Weights of a small GPT-style language model, trained from scratch on English Wikipedia.
Size: 14 layers, width 256, 4 heads of 64 (2 for keys and values), MLP 704 SwiGLU, vocabulary 4096, 12.5M parameters.
Architecture: RMSNorm before each block, rotary positions, biases, untied embeddings, normalized queries and keys.
MLP neurons of a small language model. Each row is named by its layer, matrix (down: output weights) and neuron, and shows model dimensions 160-255. Each number is 128 + 32 x the weight over its row's rms, rounded and kept within 0 to 255. A neuron's up and down rows have the sign that makes its largest values positive.
A block is one neuron, or neurons of one layer that tend to fire together. After each block is what it responds to, as a language model described it from the Wikipedia text at the highest values.

L10.down54 [130  98 187 129 148 135  58 131 160  95  83 124 115 101 141 106  75 171 116 112 183 172 128 155  94 128 147 142 159 132 118 138  99 120 115 123 102 128  96 122 118 141 123  96 153 113 112  98 126 147 114 154  80 155 141 113 117 160 123 124 186 106 146 123 186 151 171 169 133 214 165 111 163 145 107 131 117  99 139 129  76 130 124  96  82 165 144 123  90  58  98 170 164 185  85 112]
L10.down55 [120 135 202 165 141 140 116 113  86 155 137 162 163 106  82 117  14 107  72  82 146 144 119 137  95  89  73  61 128 100 146 167 132  60 123 115 204 106 180 148 104  93 153 129 181 113 168  82 110  77 127 153 127  99 124 168 127 158  99  82 121 124 113 132 192  83 121  83 184 155 119  95 107 148 169  73  93 105 177 103 107 109 165 123  69  87 149  70  80 104  93 129 129  83 134 111]
L10.down61 [147 149 139 109  80  98 126 126 155  87 121 155 161  93  96 149  91 178 140 104 142 101 104  95 107 113 152 126  94 191 136 128  69 153 132 149 113  85 136  88 129 184 172 106  70 107  99 174 150 151 132 125 151  94  64 127 129 147 180 166 149 118 110 130 141 129 163 129 166 198  79  57 143 115  86 129 105  59 138 102 147 103 151 111 109  89 127 184 105 133 164 118 166 129  80 130]
L10.down70 [177 141 106  96  86  81 114 133 171 119 179 157 174 160 121 103  57 128 120 105 160 148 106  99 118 116 115 102 113 149 128 135 115  85 130 109 176 154 127  97  90 148 136 144  51 123 118 186 100 157 144 123 141 111 119 154 157 124  81 111 222 156 129 118  94 102 137 142 121 197 117 170 114 114 126 137 105 132 128  83 131 147 110 146 112  80 125  96  86 116  82 128 115 145 135 154]
L10.down190 [111 131 131 128 137 137 143 142  54 174 132 106 155  84 105 116  83 122 179 107 161  86 122  89 137 165 134 167 106 135 111 132 123 118 133 119 137 111 133 118 123 114  97 112 139 140 129 135 108 197 174 108 110  67 118  88 154 166 202 173 138 153 181 122 124 166 127 137 133 126 185 108 123 173 159 101 156 167 117 165 196  92 148  96 123  95 171 116 106  63 138 117 133 124 107 167]
L10.down215 [141 186 121 106 132 143  86 118 146 109  99 127 194 157 160 111  52 160  49 133 108  86 108 134 158 139 149 137 110  79 213 103 162  94 113 146 161  74  90 194 121 115 154 184 150  53 134 130 107 136 133 134 103 127 145 175  94  76 102 152 169 129 153 114 144 215 117 124 140 152  98 172  79 176 143 142 138 132 141 107 144 192 104 151 121 149  85 175 174 152 147 145 121 136 207 183]
L10.down243 [ 92 129 170 110 141 102 105 102 182 155 117 168 132 217 141 121  50 150 175  94 108 106 141 138 102 186 137 146 129  79 146 133 115 147 143 143 157 149 138 158  78 102 135 154  58 165 157 150 135 135 106  55  91 138 144 158  93 129 180 111 139 156  78 175 216 160 122 132 138  90 100 135 137 138 139  83 132 162 179  70 176 117 149 146 162 144 136 106 112 184 158 186 144  84 153 159]
L10.down274 [ 75 136  80 110 110 108 147  86 126 136 182 108 105 134 119 157 203  89 159 117 129 110 169 100 132  87 150  47 106 157  57 176 158  90 135 154 142 162 109 130  64  87  95 135 158 107  84 150 111 159 124 162 123 114 145  82  98  50 124 137 217 143 115 113 109 181 121 146 147 154  75 120 102 146 129 116 132 149 164 147 128 141 136 119 140 134 162 120 128 166 157 121 163 146 144 110]
L10.down283 [104 113 115 118 133 139 161 151 102  54 133  97 142 122 118 146 111 159 139 133 149 119 115 129 107 126 152  98 129 149 100  80 126 162 145 128 109 142 117 181 140 153 107 140 100 118  77 170 144 132 138 126 139 117 172 162 113 164 139 110  70 130 140 154 221 118 133 166 115  96 108 100 127  83  86  93 169  98 173 149 111 100  66  83 146  98 104  85 176 136 129 128 167 142  97 112]
L10.down331 [178  82 120 147 128 123 106 126 189 127 162 170 150 104 107  53 182 152 154 146 134 104 169 178 130 138 174 179  97 176 147 136  36  90 133 145 117 130 154 103  81 124 138 122 127 108 108 109 182 101 101 129 178 103 179 216 132 183 188 143 176 159 135 133 206 121 120 123 178 149  93 146 129 134 107  90 138  88 129 129 121 145 116 139 117  87 135 156 202 169 172 120  58  94 118 118]
L10.down360 [180 133 133 116 142  76 159 198 181 133 114  79 116 198  82 107 146  81 121 148 137 149  79 148 124 155 139 176  96 124 140  80 135 169 136 161 161 156  31 145 171 136 167 112  85 154 128 171 112 107 149 177 106 130  80 163 179  81  97 184 160 126 179  65 102 173 158 151 153 127 206 155 154 124 105 142 181 146  63 137 147 118 114 146 118  89 130 192 140 114 137 112 180 134 154  93]
L10.down454 [147  62  42 157 150 155 144  96 142  95 171 152 186 135 120 165  21 140 147 141 140 120 137 109 121 190 131 160 152 138 114 141  82 163  72 147 159 111 112  97  84 174 142 105 139 129 141 119  70 103 156 121 160 110 151 132 144 144 132  95 134 134 173 100 177 101 114 197 114 145 196 117 110 115 130 165 140 156 104 151 132 115  83 150 118 157 106  71 150  86 185 103 131 124 153 165]
L10.down594 [117 103  91 144  95 117 195  94 160 116 159 154  88 112 138 156  45 159 154 172  44 117 131  92 139 155 152  99  89 105 186 123 144 151 137 105 131 146 147 144 157 129 103 109 154 156 119 107 149 183 121 131 132 111 123 120 107 153  90 151 111 106 138 145 108 123  95 162 131 129 129  67 130 157 134  75 117 106 125 159 114 117 126 138  96 123 121 138  67 139  78 143 130 132 167 162]
L10.down636 [178 119 115  73 103 127 135 108 143 138 134 111 131  91  73 134  79 152 138  94  77 141 159 126 121 148 143 122  83 100 105 117  89  55 116 163 100 179 119 147  89 145 114 156 115 122  57 108  77 171 155 144 102 120 121 161  71 105 144 101 116 156  82  96 134 125  68 145 143 188 138 103 132 135 142 105 202 145 141 179  78  72  99 137 184  77 121 141 140 157  93 150  99 106 114 140]
L10.down644 [133  97 142  83  87 197 108  94 119 122 101 109 148 145  83 150 112 138 162  79 121 133 131 134 101 130 108 143  83 122  59  88 186  70 137  82  45 151  99 162 129 167 162 142 133 151 123 149 104 170  74 169 166 214 152 185 160 157 157 151 187  95 149 112 122 115 138 127  99 143  96 109 131 111  82 116 171 178  83 150  98  97 181 108 141  59 120  90 148 132 127 117 175  94 114 161]
L10.down698 [205 127 182  72 128 121 126 101  97 103 130  89 146  96 161 127  80 126 148 137  63 196 149 115  89 116 165 188 165  72 122 159 131  65 192  98 134 162  95 124  77 154 124 104 154 130 144  85 124 120 124  68 124 110 111 143 100 151 132 171  69 105 104 129 144 149 111 134 116 131 130 120 107  85  84 142 131 106 133 129 122 163 147 156  86 158  80 149 172 123  55 135 128 186 109 104]
Description: Mid-word of first names

L5.down695 [147  89 101 192 109  77 173 115 103 161 126 172 176 144 149 164 140  86 120  93 148 176 136 125 231 119 141 142  74 118 123 141  82 104 146 162 153 147 166  88 102 206 131 139 169  97 188  70 147 121 188  97 141 128 125 117 103  90 138 140 214 133 153 147  58 177 112 202 113  78 157 139 137 102 203 163 168 113  98 101 129  88 142 104 174 122  97 128  94 141 131 145 165 109 162 134]
Description: Past participle endings

L3.down85 [148 116  84  98 146 157 149 198 157  67 148 179 117  97 113 136  95 150  89 134 103  83  82 105 111  68 100  62 127 120 133 108 119 133  57  77 165 144 170 146 152  67  92 191 105 169  58 113 127 104 131 115 160 171 154 127  79 157 159 114  99 128 116 124 140 102  85 148 164 103  31  93  87 138 111 118 143 113 188 132 114 144  85 133 125  92 112 180 133  75 104  99 140  81 127 132]
L3.down206 [158 114  85 173  61 120 148 130 136  98 112  31 138 127 143 149 155  90 147 131 107 120 151 114 117 140 207  81 155 138 105  86 100 129 188 109 129 170 167 171  94 180  73  70 148 171  96 191 124 119 126 135 188 166 107  86 190 177 130 115 122 155 104  81 138 124 103 137 134 166 139 123 144 120  81  98 123 126 138 181  85 143 206 138 129 153 101 114 109 160 152 110 103  97  97 174]
L3.down227 [ 98  89 136  69 103 129 115 171 124 128 157 150  79 152  67 131 185 155  92 138 153 120  92 194 136  90 106  90 113 127 255 123  74 111 194  84  88 122 122 141 131 105 128 123  49  60 101 155 167 131 130 125  80 138 117 132 176 114 123 109 117 104 147 161 126 124 107 144 115 137 116  87 134 134 168 151 120 139 140 178 116 152 103 103 136 105 136 158 141 169 155  90 149 164 115  42]
L3.down634 [161 135 142 123 115 135 113 162 147 102 109 128 129 164 158 111 152  73 151 130  98 176 149  87 137 178 188  89 192 120 140 155  63  88 112 154 155 166 137 156 128 173 143 123 156 152 125 140 170 125 112 130 150 187  84 123 102 110 151 109 192 139 178  81 145 119  94 146 157 165 144 139 122 118 106 133 183 153  82 134  63 111 166 145 108  59 124 163 100 138 167 103 120 116 137 196]
Description: Mid-word name completion

L3.down128 [152 156  99 197 103  71 178 144 131  96  74 125 175 130 135 136 184 156  52  79 125 171 130  95 120 126 121 140 120 144 126 225 158 131 160 153 125 118 148 147  83 130 112 138 151 104 142 124 119 127 155 118 133 109 157 107 188 169 173 101 112 124 144 113  81 159 160 115 111  87 105 169 103 159 162  64  65 117 103 170 115  82 125 183 150 179 107 118 145 117  93 128  95  99 119  72]
L3.down366 [ 89 168 144 147 123 146 127  78 113 138 119 156 112 152 141  58 138  83 163  95 100 136 138 149 150 127 161 141 111 172 179 144 127 102 216 126 119 102  70 125 121 154 138  84 123 129 158 150 100 134  58 114 142 129 106  98 181 100  97  90 142 151 137 136 107 157 171 138  84 146 142 125 123  89 142 143 166  90 155 146 148 119 121 101 165 131 171  68 200 150 163 128 184 149  74 139]
L3.down393 [144 145 107  92  94 116 127  85  84 118 155 153 105 155  66 113  66 111  95 102  89 159  91 159 101 146 175 139 130 134 149 161 156 169 118 106 147 114  56 171 101 149 163  91 133 138 136 189 102 107  57  84  77 171  96  98 124 133 136 108 147 122 168  84 127  90 180 182 125 151 170 169 142  86 113 186 127 153 129 105 124 135 148 143 222 115 196 150 141 119 151 159 139 172 140 158]
L3.down617 [153  96 153 143 137 109  96 140 136 176  94  85 185 144  74 131 174 148 154 143 140 177 139  85 118 153 238 137 156 135 117 159 161 112 140 138 162 162 113 113 102 144 113  68 142 114 113 119 122  81 110 163 118 109 155 150 125 111  97 201  99 110 128  90 161 142 148  73 150 169  99  82 144 212 168 154  78 104 137 123 135 162 133 137 128 160 165 166 137 163 127 140  94 159  75 130]
Description: Digits in structured data

L10.down97 [123 118 172 110 172 144  93  99 152 127 103 138 140  76 131 120  94 126 137 131 120 101 134 131 119  90 127  77 107 111 163 107 117 131  79 148  60 125 180 121  61 120 176 138  81 138 179 106 146  68 182 132 118 148 139 129 102 139 117 154 113 145 142 114 192 123 121 110 148 135  69  73  88 132 134 109 151  99 183 104 115 179 140 177 102  98 101 183 130 144 125  59 107  82 146  42]
L10.down132 [156 164 172 168 133 116 104 119 171  85 102 111  92  89  73 146 170  82  85 124 146 163 146 107 129  59 152  73 131  49  64 146  99  97 126 102 113 110 187 109 195 100 146  96 121  99 137 123 112 181 146 138  65 152 176 122  36 172 134 113 130 153 138 117 142 101 128 151 201 180  79  80 115 165  92 140 125 102 139  46 184 101 104 114 118  58 166 146  90 116 156 124 111 144 169 125]
L10.down147 [124  88 114 208 138 111 139 103  57  88 114 114 137 139 128 121 144  74 128 125 176 126 113 147 150 135 188 124  29 178 136  33 118 159  82 165 149 131 135 115 109 119 131 114 133 174 142 111 156 103 140 131  73 149 124 146 122 110 129 132  92 124 130 164 203 139 166 126 155  99 124 135 145 117 136 176 126 172 216 142 101  89  83 139 121 125 147 147  88  91 139 141 143 121 133  88]
L10.down149 [108 125 123  88 145 185 110 108 128  75 154 148  84 158  74  71 146 161  90 173  99 115 163 104  94  78  65  97 120  93 150 156 126  87 129 173 104 151 121 126 152  86 106 122 112 172 123 147  84  94  60 150 103 154  90 181  59 122 124 143 129 117  92 136 177 119 116 126 107 138 135 150 109 165 156 100 124 110 119  93 130 168  55 107 147 173 121 119 134 128 142 110 135 154  83 116]
L10.down172 [138 103 186 139 132 111 142 164 131 137 105 204 141 170 115 110  68 150 142  93 137 146 119  89 127 151 106 138 113 138 120 179  63  71 155 146 143 149 126 158 117 112 192 170  98 118 134 125 130 168 121  79 178 177 138  70 103 177 131  73  99 191 103 117  97 148 114 147 124 123 164 148 108 171 139  91 159 138 182  83  76 134 131  87 162 113 166 167 162 179 117 111 162 127 137 128]
L10.down267 [115 107 111 117 154 170  75 122 119 131 154 127 136 160 147 117 129 119 160 138 156 126 157  55 122 164 118 155 103 132 109 113 118 105 160 101 126 144 133 105 212 126 153 119 136  68 111 105 194 158 104 111 123 132  94 154 134 120 133 118 105 195 142 158  76 157 132 139 107 156 109 123 164 139 110 144 149 116 103  99 145 119 120 103 138 163 138 164  75  69 132 181 121 224 174 176]
L10.down302 [ 99 189 200 175 159 186 101 129 148 108 152 118 125 108  89 132  68  92 170 131 123  91  71 131  69 117 158  80 123 117 167 116 126 132 140 142  95 113 104 120 138 111 147 113 152 139 108 135 168 117 148 108 122  92  51 152 135 158 146  70 147  77 138 116 144  84  96 159 115  70 146  94 113 158  99 108  93  81 175 104 116 122 104 136 135 152 103 120 107 129  93 145 115 119 163  88]
L10.down312 [ 85  92 148 103 182 125 112 109 141 174 160  66 175  97  77 142  31  92 126 131 100 124 109 152 181 113 130 145  64 140  89 136 124 145 133 166 172 105 138 118 163 119  98  49 202 125 109 170 119 140 129 159 144  98 138 134 152 175 154 162  83 147 147 137 104 130 135  92 121 126 111 111 124 158 245 118  69 128 149 128 124 118 132 154 145 107 201 143  71 114 170 141 166 142 114  90]
L10.down315 [190 146 173 203 111 122  87 107 138 119 134   7 139 142  58 131 155  86 137 156 104 127 143 113 190 111 121 117 135 131  99 172 101 113 170 148 163 204 152 115  99  73 162 119 193 146  95 101 164 106 130 133 119 130 109 142 151 157 119 149 112 137 146 163 138 105  70 177 137 144 150 180 131 124  96 125 117 104 113 165 129 114 148  67 168 127  82 110 113 114 142  97 157 144  62 101]
L10.down349 [141 174 117 150  91 214 155 118 151 241 146 154 134 158 109 116 137 118  98 103 153 165 145 154  66 123 138  63 127 121  72  96 122  90  78 154 135 156 116 135 143 120 107  83 115 155 120  79  83 166 149 165 151  82 120 124 153  61 122  97 162  81 141 127 115 162 113 116 158 147  99 189 146 176 148 130 120  92 125 134  66 132 163 104 136 117 145 154 123 112 124 185 140  99 119 133]
L10.down372 [191 154 133 122  98  82 151 104 164  91 107 174  77 133 111 152  53 129 142 127 103 137 114 160 113 137 140 108 124  65  89 106 158 171  47 150 154 101 124 180 159 164 138 122 120 171 184 159 152 137 167 170 123 150 117 138 169 138 120 179  97 120  94 135 150 161 201 130 120 109 159 158 101 153 201 127 121 160 168 139 141  90 174 121 172 101 110 209 102 155 141 197  85 156 195 161]
L10.down436 [168 175  67 153 113 154 111 158  62 195 158 167 168  76 150  89 200 158 215 145 147 146 159  91 133 131 160 110 151 114 238 145 161 160 115 216 104 108 150 197 170 109 121 126 126 150 156 135 113 121 112 109 133 137 149  83 142 152 174 156 128 156  84 150 134 175 155  91  72 121 127 133 141 143 108 135 123 102 116 166 111 138 136 125 135  96 100 144 125 132 137 160  76  89 136 131]
L10.down490 [146 157  61 139 131  91 165 105 135 136 158 117 114 133  83 111  59 109 127 160 144 121 144 159  73 160 119 162 107 138 154 146 115 134 115 161 105  99 101 186 113 108 129 187 172 155 100 141 119 121 140 140  69 140 198 130  63 123 115 127 169 127 124 139 133 119 158 157 106 119 141  96 126 118 159 105 165 204  63 165 239 188 129 132 165 107 131 151 101 157 108 165 108 109 132 151]
L10.down653 [124 148 151 109 124 128 128 161 107 116 169 104  82  82 159 100 147 162 107 165  98 162 155 124 130 155 212 163 154  90 103 130 155 113  86 101 144 103  67 141 159 128 153 160  87 116 152 134  97  93 133 160 143 108 155 154  91  86 157 117  72 110 139 122 164  87 136 190 138 147 108 200 123 143  78 146 113 128 162 189 118 142 136 142 117 151 169 163 167 168 121 144 162 120 162 132]
L10.down663 [115 102  77 169  51 157 140 101 156 118  83  98 172 147 142 140  54 153 138 167 184  46 115 186 121  67 172 169 168 118 128 102 164 126 152 123  92 121  82 161 116 142  84 139 131 133  84 104 131 116 182 114 117 107 140 104  78 150 122 144 103 151 118 106 166 135 132 103 149 120 120 141  95 165 188 134 105 117 139 130 164 144 136 150 141 104  98 104 129 101 155 101  86 108 109 103]
L10.down681 [171 120 144 150 126 174 114 104  68 110 123  73 166 171 146 102 126 124 151 132 135  86 153 144 157  44  74 107 125 138 183 138 150 136 128 140 120  99 224 172 163 138 109 122 120 124 112 113 137 138  33 136 105 118 168  88  80 160 143 173  81  74 145 136 148 137  88 120  94 145 136 206 172 128  80 121  92 119 149 182 117 133 199  85 133 160  87 101  93 162 158 131 132  89  99 102]
Description: Mid-number digits

L10.down2 [ 94  91 112 151 166 136 117 175 201 101 156 116  92 181 117 135  88  77 157 172 161 166 148 126 182  90 127 108 140 124 164 168 134 123 181 116 179 172  31 121  80 111 156 125  78 112 108 154  69 138 112 123 136 136 115 119  97  74 119  98 113  82  99 141 117 120 149 170  64 145 131  35 107 111 104 146 151 113  81  77  90 151 178  50 159 155 109  75 136  93 113 174 176 152 159  96]
L10.down35 [ 79 158 165  99  99 121  92 169  93 123 112 162 165 154  98 176  80 117 132 132 106 127 140  88 140 129 133 124 109 175 132 156 135  74 144 110 100 122 113 231  78 157 142  82 173 139 189 165 135 158 123 131 117 135 122 127 151  97 101 157 105  96 112  96 122 146 143 123  70  89 127 152 171 125 138  91 110 128 126 113 107 134  83 141 152  95  99 122  79 198 134  78 146 172 168  91]
L10.down76 [175 156 151  83 137 113 120 137 133  83 178 138 150 192  96 146 144 158 164 126 100 139 124 161 169 134 132 118  82 100 151 133 187 185 135  35 135 103 126 124 100 140 169  93 122 171 176  92  88  92 127 113 123 210 107 137 178  89  96 128  92 169 158 190 177 180 143 101  95 116 161  87 129 151 180 108 108 132  97  89  68 143 118 132 149 169 102 149 125 182 147 117 130  92 112 124]
L10.down194 [155 144  90 126 103 189 111  97 119  89 175  74 163 161  93 149 150 121 141 152 134  98 121 104 108 196  80 138  67 161 187 132 199 110 136  97 129 170 124 157 116 137 136 105 112 154 165  82 119 108 115 115 102 143 178 156 131 121 124 159 134 115 142 126 105 122 155  59 123  74 115  89 136 200 110 162 141  48 124 180  75 124 120 125 105 138 101 109  96 106 139 139 149 124 123  90]
L10.down217 [133 117 157 109  77 148  98  74 124  44 153  80 124 119 143 180 169 152 134 134 106 130 171  93  62 119 124 137 168 131  99 100 123 187  70 102 122 156 118 149 146 131  79 148 175 153 170 148 114 125 158 167 116 123  85 146  95 106 136 126 116  86  85 185  98 138 110 152 145 142 127 173 122 121 198 128 132 132 166  57  97  82 122 189  85  70 144 148 134 118 130 136  99 103 170 195]
L10.down237 [183  87 107 111  94 155 171  95 136 163  51  76 122 137 167 143 226 133 117  56 107 104 176  81 151 142 132 144  81 141 116 126  85 138 178 116 149 133  82  94  71 154  80 124  88  52 164 150 180 128 139 150 170 121 146 119 131  98 123 114 180 133  88 125 153  94 129 130 169 167 165 120 121 134 135 154  82 164 150 171 131  80  79 107 113  89  59  58 144  90 134 143 117 142 152 130]
L10.down296 [102 108  78 149 104 167 179 135  68 132 156 141 135 121 100 161 125 107 143 110 151 131 153 115  76 178 132 153 168  91  90 150 122 132  76 139 132 109 110 143  83 111 107 117 166  87 120 143 119 141 151 139  68 106 154 109 139  87 189  89 107 102 100 100  84 123 154 136 166  92 100 114 156 144 115 134 138 181 106 112 144  98  94 123 107 144 129 151 137  69  45 124 144 236 177 149]
L10.down340 [170 144  56 182  73 181 113 111 125 106 119  77 159 177 162 144 163 100 173 164 123 178 131 131 148  76 150 126 160 120 131 114 151 184 126 108 104 144 122  51 107 136 108 131 143  79 113  91 116 139 146 156 156  70 142 162  99 134 103 123  82 119 161 172 123  92 170 173 128 168 179  80 136 113 175 165 136  96 165 144 146 129 161 126 123  85 126 166 143 106 163  91 105 122 135 186]
L10.down467 [124  79 122  97 147 101 111 199 142 189 104 144 177 147 117 131 100 103  85 146 143 128 168 117 128 124 118 178 145  71 109 110  87  73 111 144  85 137  91 129 165 133 143 179 118 165 128 107 135  99 179 134 146 132  94 113 151  90 117 147 100  85 133 142 152 158 130 122 138 119 101 127  93 122  88 128 137  81 138  93 169 147  97 121  89  95 155 118 173 125 150  79 158 123 166 138]
L10.down510 [164 182  99  97 137 160 169 114 121 109  66 143 132 109 130  18 146 119 184 113 132 156 105 151 109 125 143 122 115 121  71  75 113 130 127  87 129 144 136 148  95 140  93 154 173  93 196 138 131 139 171  66 147 110 157 130 164 136 140 107 131 141  71 194 120 129 137 146  94 134 134  64  87  61  93 126 137  92 130 102 232  97  72 100  94 175 125 156 107 182 116  94 161 130 151 170]
L10.down535 [ 98  78 133 108 186 141 110  92 128 208 159 116  78 115 148 121 136 137  60 162 184  89 102 119 162 113 128 139 182 145 142 201 104 141  78 120 129  90 173 186 123 163 115 106 115 154 121 104  77 125 115 122 126 119 152 112 120 156 172 136 104 100 142  79 179 108 145  92 139  92  92 173 129 174 154 164 172 121 108  80 147  91  82  94  96 102 180 122 102 125 132 153 186 151 153 121]
L10.down577 [175 104 112 156 139 162 120 147 174 114 121 178 111 168 152 180  79 173 132 105 155 109  69 154 163 175 118 139 138 120 125  78 162  84 122 117 136 138 151 140  98  60 124 132  83 114  73 183  64 148 132 170 157 148  71 107 142  99  97 170 158 129 130 108 133 114 133 184 128 105 133  82 139 150 148 153 141 131 153  65 125  68 136 110 138 142 110 154 154 119 131 169  82 111 172 130]
L10.down590 [109 244 101 101  82 141 148  92 114 147 141 169 133  98 111 125  96 155 165 151  81 142 115 167 113 139  20 155 112  89 135 128 148 177 108  65 147 112 107 164 147  59 123 164 149 151 106  91  68 141 178 163 105 108 127 152 151 140 104  61 148 114 113 166 140 126 132 158 107 122 178 100 128 130  98 157 132 154 117 154 157 108 143 165  81 114 139 165 156 130 100 114 151 149 129 107]
L10.down617 [109 108 156 104 117 147 121 114 118 143 139 169  47 102 160 137 117 123 115  85 109 171  95  89  85 121 138  90 128  81  79  79 145  98 109 110 181 109 141 146 124 104  95 133 163 128 142  74 135 120 100 115  88 105 135 151 114  68 123 146 103 104  97 122  79 115 118 140  90 128 101 131 152 160 151  97 127 164 181  67 104 116 133  52 128 176 121  97 159 148  93 127 143  97 157 106]
L10.down629 [ 93 128  83 182 139 101 101 139 117  75 154 169  88 145 121 131 126 167 115 142 109 145  85 106 111 134  78 123 101 138  70 140  94 129 136 126 127  73 203 105 147 163  99 135 145 113 140 156 139 124  87 146 159 156 181 152 162  56 176 132 120  87 112 108  70 229 107 149 156  51 129 114  73 164 127 171 141 177  99 132 115  81 163 154 179 174 137 115 115 129 160 127 120 106 101 181]
L10.down645 [113 118 160 169 127 113  74 187 180 145 143 142 148  88 106  80  49 128  49 133 133 191 131 179 151  77  86 120 175 130 145 177 152 144 156 151 169 134 195 146 130 117 154 175 119 125 163 133  87  81 135 168  97 149 162  85 121 112 158 108 190 134 117 150 112 155  86 112 133 136 137 107  95 119  88 106  99 114 136 126 120 176 105  95 139 164  91 125 116  89  63 149 161 153 187 141]
Description: Naming/describing predicate slot